config.toml
num_hidden_layers = 15
hidden_size = 192
num_attention_heads = 2
num_key_value_heads = 2
head_dim = 96
intermediate_size = 512
vocab_size = 8192
hidden_act = "swiglu"
norm = "rmsnorm"
norm_place = "pre"
norm_eps = 1e-05
positions = "rope"
rope_theta = 10000.0
rope_fraction = 1.0
qk_norm = true
attn_scale = 0.129
bias = "none"
tie_word_embeddings = false
parallel_block = false
init = "trunc"
init_std_qkv = 0.0346
init_std_o = 0.0429
init_std_up = 0.0495
init_std_down = 0.0495
optimizer = "muon_variant"
learning_rate = 0.00853
lr_mult_o = 1.69
lr_mult_up = 1.12
beta1 = 0.95
lr_head = 0.00636
warmup_steps = 0
schedule = "wsd"
decay_fraction = 1.0
decay_shape = "linear"
final_lr_fraction = 0.0
batch_tokens = 32768
max_seq_len = 512
doc_mask = true
train_tokens = 340400000
max_steps = 10389
dataset = "wikipedia_en"
MLP neurons of a small language model. Each row is named by its layer, matrix (gate and up: input weights; down: output weights) and neuron, and shows model dimensions 0-191. Each number is 128 + 32 x the weight over its row's rms, rounded and kept within 0 to 255. Numbers have three digits each. A neuron's up and down rows have the sign that makes its largest values positive.
Before each neuron's rows, "fires in" lists the words (lower case) most often at its 100 highest values on Wikipedia text that the model never trained on; "fires on" lists the tokens most often at its 100 highest values on Wikipedia text that the model never trained on.

fires in: "at", "of", "in", "for"
fires on: " at", " of", " in", " for"
L8.gate160:091120137145103169109135129129135115133185121068117123132167169153115137119148138117093141210181106086096157153154094156098094083108092107189187082158125177078178129114115117195115110112116118110138120139176140160177132140106161167099150119133155190182185137147113076141109091119119083117103069160104107146138172179160150115167058123103101103107138127172081090086123136078106099074175086124122128125163116108096088141107167087150147163138129181091126110159084095103155119175158111099136104113140172171096103146098119118095171160180146154206196121141111166091142182073083132135
L8.up160:137115157096081145137124130131158075170136119071114116127122120082165161084076185125084101146158133128205098171063187092110066138131110103133101131156133134081159113066138116125148071147133085143121121076089142081112105145082139119196121139157181098128112174115111142170141156170153131156121067120128126175142128161137090138091105186152100141126095131135060152151109103141111116127080121165131160158177091072183131120107151100073095170122079126068101143100128148177121181054137098111120131114160166130112125154129083118121165060158179115095151136163139097186142112104111172206
L8.down160:135149136132134116133153155141209084095114153073082109046123114122108126146188125122153146088159083154105124138184114120151170086078128152125118144149115088171140101097150109132156115092046151133129126174139111164140140120141180097150091132095158165218139132136125110173072096148133119148100145139151119112161103088086164147100079174131127125108133109084168170076148140108139112144073106121101135160129139147099112129151052135184162167126172114102113097125123077126135077088079141032133160155129176229125110091122137094123120110197130165130161090076122185158148161086105133105

fires in: "of", "on", "in", "as", "for", "interviews"
fires on: " of", "s", " on", " in", "ce"
L5.gate489:067165133095129183169091132120126156148104102116131106134184183065100155119154111149149122117125111151111079087186142105202100186089092123133124094124103166103172155110137070101176111080177139111198106129167127100096099113110163090058121139131139205114210125180104132148141149111106149158141126078128181096114086152102123126168066160202106157116110132083081149107133151109113092151120131079110102148134136130151074156146156096078167119128127121096124133112168121173099119122176175100057091079172049155178143120088098151109142094140130103097138123096107151153107141116107136091
L5.up489:109083139122125143058140115191125127156118153107122141070160147124179065166126157070065129119126139145165144105158177150112119162156150148200104101155097133135128156141084094083112153159183063121119142127163116151115106131107080129039143103132161138051113146142169102081090103095138105178129052101173146147153201063110151161109154121193157118118159101129065124145103133124144152137109137153177148083162109072153132140133087111172108142128095129057147125114085083090060114083161095130167143169153112107174189169139118138094139108134113153171155134134131126117148123187159125112
L5.down489:156088157119157102131074103114110110113134130113048144081155142106127106104088128145133132177110177094142175161217086063104183155174184120111093080135078106077159191121131178198121090143153168164142117138173117077067128084124134119096136092156128107154178091176118160138079180149114106152109077153090042153128086128175131163119117179137140125139097147110069112077125103120176157169126151123070112140178104153121112127164168122114140097156165118138175142070173134126151117116161159152093132093112107144082079105115173144102116134139107155134116150094076143137124173103124168107

fires in: "can", "would", "may", "will", "could", "not"
fires on: " can", " would", " may", " will", " could", " not"
L12.gate180:132108141081112109159117137132072110112110163142142136130178130137105166091152102119108137091117130127108144142138149149136132116088130130088147091077135155079148037139118121118110100093127108186114177146152054082175140126129130176144187141106152085150087113067172116099167138175105171161191122097081116135161111093112120029085175176147122086153140170137142110132083147156117096136133123105156102066109115153120155154151063157163098160121123053146232129128087062126113066112159153105145182117138102049120141094155084094130119093162134117127116120093087088155083125157131137096
L12.up180:098076145101179165113099101102085127168112084124130166093168139150144137098175126060104136136145180179093103129154127112116130103148198183107193103143173120142105046114119122116138105164129151090078152115154149109186099203086094129122160092153177117130126120100157154113069160091099127165189132146090190152096078147123152112121149139121103137140110166119161158120097157149153143126137129128141164071186083151095146106151097095110096099142061148156179157150187120160158131103124124177091215077113155140131104092098077089105169104106136166171143168101125108156085098080104142159
L12.down180:143146192194109142130136133157103151098106153126060158191166130101184129104089139162100161044151104091148094139108094129151153131131139086108185097183067179159131126107132109139179154135144091131080042122132126099204115155169113171161086111157019095117111119164117138129134129142080148122123113132092143145154113084167127135135149185136136157156113131101168132102130095158164104073173198118116141055125163139132099108121106084117108146132108128107070186138159145127101143094160131163063144104093079090133135098178118114131125083128121102081160094121159143108172130076161117106

fires in: "of", "made", "is", "are", "in", "a"
fires on: " of", " made", " is", " are", " in"
L9.gate353:106142095164152151120114149090164090143108104063120090088150153130065179180137219116129141093140118086125140126111187176198118112129096156119148130149113107165156095096155096104121153088154147075154111211150130124168134188141068123182113105089141143181129093164152075137129106123176093123143072108076029158164165088102156149122072135122102125115081161106086146091161128103131183093108117145130155127191166140135114132152177147119132161177101140168107072098118099126123175153149120125075070158105121180152116137091173114150116129137142146158169137130143162097116082148178128098
L9.up353:092160149099118107146113149125130137096136080111116106114193164124185122151113168091107073106079102121142154117122124157157144163147140168143083113138128126115159131115145119173096083091109159089110153167092130151130166195132119152125126132165119169111136131135139122162101136161158165104146091053126068198087105157149147128143112148098151130155147130113094145087197148095171089117106130108095140154153117103196149201088131156116183164126152161172147151150085015162131155170083192093101121180130061208140151171089134165131093149131122165099120139175168184082056122111115129146
L9.down353:101107151115132146158137108138120115092148164130080152131203132145196112136116174036073127111121102100145184127108095150072163164164127135103063113156123091177142108135143124103044122110071141144161160163140115122114117189156108090147121151117094083121148155162155120175088108144146072163143129074125103109138080092135098172149076143153137136151142136101117129109171138122145101132093143085089110194113150101062097125120148131141174164106188113129144189180099087175139127142147169105098143167103139167172207151134163060106131061150143132132139155143088166169166205118104141152

fires in: "made", "is", "was", "make", "left", "be"
fires on: " made", " is", " was", " make", " left", " be"
L10.gate421:116135091062164172094134162134185107166138141109127080137107097148093132150167185099138180127153131127126156156067122097150120142087119115105121147120121132149119145107117117120075152118184125143180122101121161092143111090161084173152188080157052077123136118151172085147135155089134089128095150133074166151231179169118131144153141174114142108141158126115122107172085134174124111123118137137107139165163104172111121203126136171175151128160085151124091122188148142130035159110145179151096124120166147151120098150138186101093106093096113132112114129033082145112068143074186102126
L10.up421:113099150064156148075173147173126196116072101053102107137131121127173098095162140133078174078128072126159157129097124118136129099133145102168200198150131137134088082206109096082096052119069143153135148139139107136145179123127140160114146157164139089102124208164170110172182135172139170098103094122147114110121121117153116183120118122100109154120121137169087158143158169142112165120165134143098101096125156118105171158092136127117141089170100149124064141107126093136159091158123169104144149145132139118087126107085146113113137107118115110128195204142130106129065037093156066122
L10.down421:157139111087086129063038156176137131137100104117119156119132125146110145095138098114147160126091175166143171139126142109174097159096108124134154204122121109160107149154072162115183099154166112075115176105135137132162181106167078111142171071169085122152163179121057120143142129150100124113112141098164063182191202151155090146170167127147160137116174132130139134130092158185123139143123142167136131056137135164090143120092102133128155131100141110135079169149093126143184160169155182138190135136089131113164127071071203127145126093109114121118144179154109088114085123187146075132

fires in: "can", "to", "not", "it", "t"
fires on: " can", " to", " not", " It", "it"
L8.gate178:164143153161121089081146136137111085098113135106130159129142142121151108126101012190168140091161113142165177173186117152115131102136141148125135171119108147093133093125185097087111048101144059086150155153199136105144132096171155193109094139153111173072116128063171142167114200204098125131160122131130149131127171140176103117068129166175121179173099120122157169115125106142125085087123179084103157123173102146118150124155116163147112133116144110107162147150106121132143092141129115108176124098120146075134121118186166114095144107148198179180137113117125086170134122120127059179
L8.up178:158116116124148110076103118115116108086108116116106151101101142113133164122114158121140175168155151076121064147151160077177157130152095119180104085142139096125103169088067095075083105160168139137132142171159106134145128088156101159153162121084111148181083156103158176122126104182126180161118145130137101151132118114123146142081151149090140116162130075089058139115106133146128067180111093129173143125088107140096133120128112104169148116142041142160143158100222115126125148111116153107126125087129103173128132059181098157220200065143085143053114128082101105126162092167152094181
L8.down178:115136119089120120103114139153140190150106102170097114107100118121109129150155205059097096149132129085153080148149142097141141159110096124080116067145138106151086110125038208150140114148126194146088077151050140129160124137065135089117159091111204095166174157180107121092109088139142150111120117158115126107126087085102100182177147098082114095101182123125102069126144143130116138102104087163116108134090126098174142121107102107154130110166113137141120101146179145173169156118100150132134118142098118168097099090101102154168175115091058105104118169095146188038149149113121163066

fires in: "was", "is", "be", "were", "are", "as"
fires on: " was", " is", " be", " were", " are", " as"
L9.gate286:113122120083106146108064149146117103168074158108130115146142100125077170145225179061068151133146126128123134158129157083112099140168114167165112116188102103087163109155159128111083115154140090116159146135092151088152121123120046113129147098086053160207083161123158149098143167129084146085147123121066185066171186171106087172168131129087160129165102116159181137126066129134134158129115145155105150108107171104083122140120121126103123179158096179130151140170110108133097109100149138141081140137112147147155152128172121151186110047124132161155123116131143070186100141154160137167
L9.up286:146123135162168107163160172171139123109099140107116175185162136102130114157079147163088130104177169108128069094182219141042133140175114171147151129099138144109153108108052185094156101159061169114142142178122144120112134141155108098122136123106094150111126191103155168189081149176178136118100154110136152088166137135070119147147055176124119153138146142110159124168139160136097109087163109084121108087123207093138146204129166117091154185137083158109121111146136167115100120065113084205152129116121162076129144132122113123086089119168152162165126122135162102151133145119162128099
L9.down286:124114107111115110110175166167124135149167105122162156115111141111151133157104148102079154074160079091110113098132140130108145191169120145160038117109123104123102132114116158146128109128103174113165142132071096101089174091087060192111166117135107179139114130083128150110171158113099102113084146147084149094104100116084135166131081168118157119166218124108154100187161151104125097117134203099116138116161139097154132127125175124116164134100096113129050094146085177096127173145115183147119228130116111156121136159078119165091083127172120186204127113094185153170142135141139061109

fires in: "in", "of", "for", "made"
fires on: " in", " of", "In", " In", " for", " made"
L10.gate130:048139122120138146144106145136158157175085103133148077080155139107120132155164144130110149102101137159115126065111099150106124112187118223063122151175106121177098185154151068181079155106130091112115143158155150108073142125175167132164164137065176143119124134043195140141096148132162128121101088089114156112119069167180143103155127104145117087107070128088116139155166137104111144165073119104083169145109103179173139124126097137154115141154056062096129081162098137131127101146144110150145130103096127143113140130112107109088180168149129184174094162105097194169085138153129129095
L10.up130:159134122164088150115142117172122142177152098180157135123146194116148120101191122131074092168099146188096149133212171171115131112112173148126077118159116085131150148070095173097088139122114112172106084108103097120130172116117096140055118169131196144119121131079158143117142134180178137180185064141118107151128083135163135126145130046132125163143116104100051100111163146146189156134156117083135131133111173104196085088157115154145176111154172141123138100075183109122107093144139135142120184119140131155155099121106127094113102110062169104135144177097159142180122151162201110140
L10.down130:135121096111147105181118172154195186124126169084102140142134165113148103180140140105106132129165067134135124145140140121058115179139122166105112126191177146096107151149184176109063117110081119131185137163108111128108100087127175145117122179132161167134126186107105132156139108182153142149134104138083097120081093134131129199001119216146076145120098146156149117089130083130204114128134099138151111153182139124167109136109141096135136111179123143095158107103158088155117101177149116130132129160138144173169149122087114089130195125185169171135137123122091175155127083071104153095

fires in: "of", "are", "by", "in", "into", "were"
fires on: " of", " are", " by", " in", " into", " were"
L9.gate423:055101141171107138117143106160160091128129105095150123143091168133142141120154166151087081106111113125086151137114223087145163157106073155126128146151144094124183070108155179175094095088102122173121170111179115152119111100106129181159070161151132149122131173161138166168111189068113157105084118175134102164148102164150138112084151199166154165126121101123146183115077135129113151150107150155105098125119120121087121146123133119178132143179176133098076144121044103194134111162125121164053105111203106175176132167134175144149113131096156192072128135150146192126112150122145129120
L9.up423:131185137107154092151172123124157107107113092128120125103137169150038124148108143115091150153172095101125167064192196111145143149083152136136144099116109112175151096120138161127096166144140150107199122138162093108200133183121109130137111164153114190134125089127178169085151070120109161164140080139130070129132106115065130153037097149140125153157107130123093101079094111159121130148092174194115159131083113141162153167132141149107095095103080107165103114105130090154103129145179074161123119124124176137100059246128124109178114133159098179091151139099144141146133155118131178111
L9.down423:086165168135189125136115140150090079142135160063119086140144055137126180118144137164092160115119141144177112155113159157128117143142149127082129137117179164137153146118068108091112167131091171123084118135092110114148099231132107129134129106139055168178153153111129120079163080161164182128086092081120049124132082125109189167138114131114149167160129126133077156089086158175103098124124225096072144119084095125095112128088132142102129148115142039193098154146147071096132086125111096097130142118115112152118126095142178156123090149156112070144158111123147102100147109108122064145

fires in: "was", "is", "for", "about", "of"
fires on: " was", " is", " for", " about", "re", " of"
L12.gate301:138105102093093099136101183159149108149120123140140110089156136086185150159155136142165096148124111117127168113125152140120086195121202163157120141136147084127131141140152157191116081133126135134122091116100087102105146086136063143151115109094134074182087161115157130178184119202160133123111075177127106100102138151078104090142164105103099143191121145176152119123060209199121164075080126101080122094141193153173110151116133081091115118150131157097086177150133154139117127101143162085064144145137154074126181150097074130104123120137143153112134118091203100113070146147117195153
L12.up301:135202109169156159085168151184142147147101112042084143087157164131156111128103136082098162155113062090106161135117152182058162133172094068175117145170153124071116158099098127078157155135108066189165221128172163142139161095123158133141156141092076170113104121105134120144105127157114100137159129130133147116105129100111083113123119125121129125121138100086112158180133180094156096066127174146110135069124187163137187128174166111107095128131147173172143107129123184138128150152164145125091116088098111123108116145055135119153179134080103139092125165140133111188152115060147117091
L12.down301:092085133166173108121160179189118078115149096177147123148155103108135123119098124150156106164129152139089096150149136096162138151122098172111161143088143094117082118193152144172087214076126182047056150116102159146120114106120149170144161095113128101083089165137135120079102164091097132155103121202113119134120171096102125137164097124192183086131098130105136114116123145166083118147182140092081137224200125148102107086121064122115118105178096129154075184165096145128157120116166138064114150169119127113149110137134105190127146133156135175133130174115149092161115129135108187123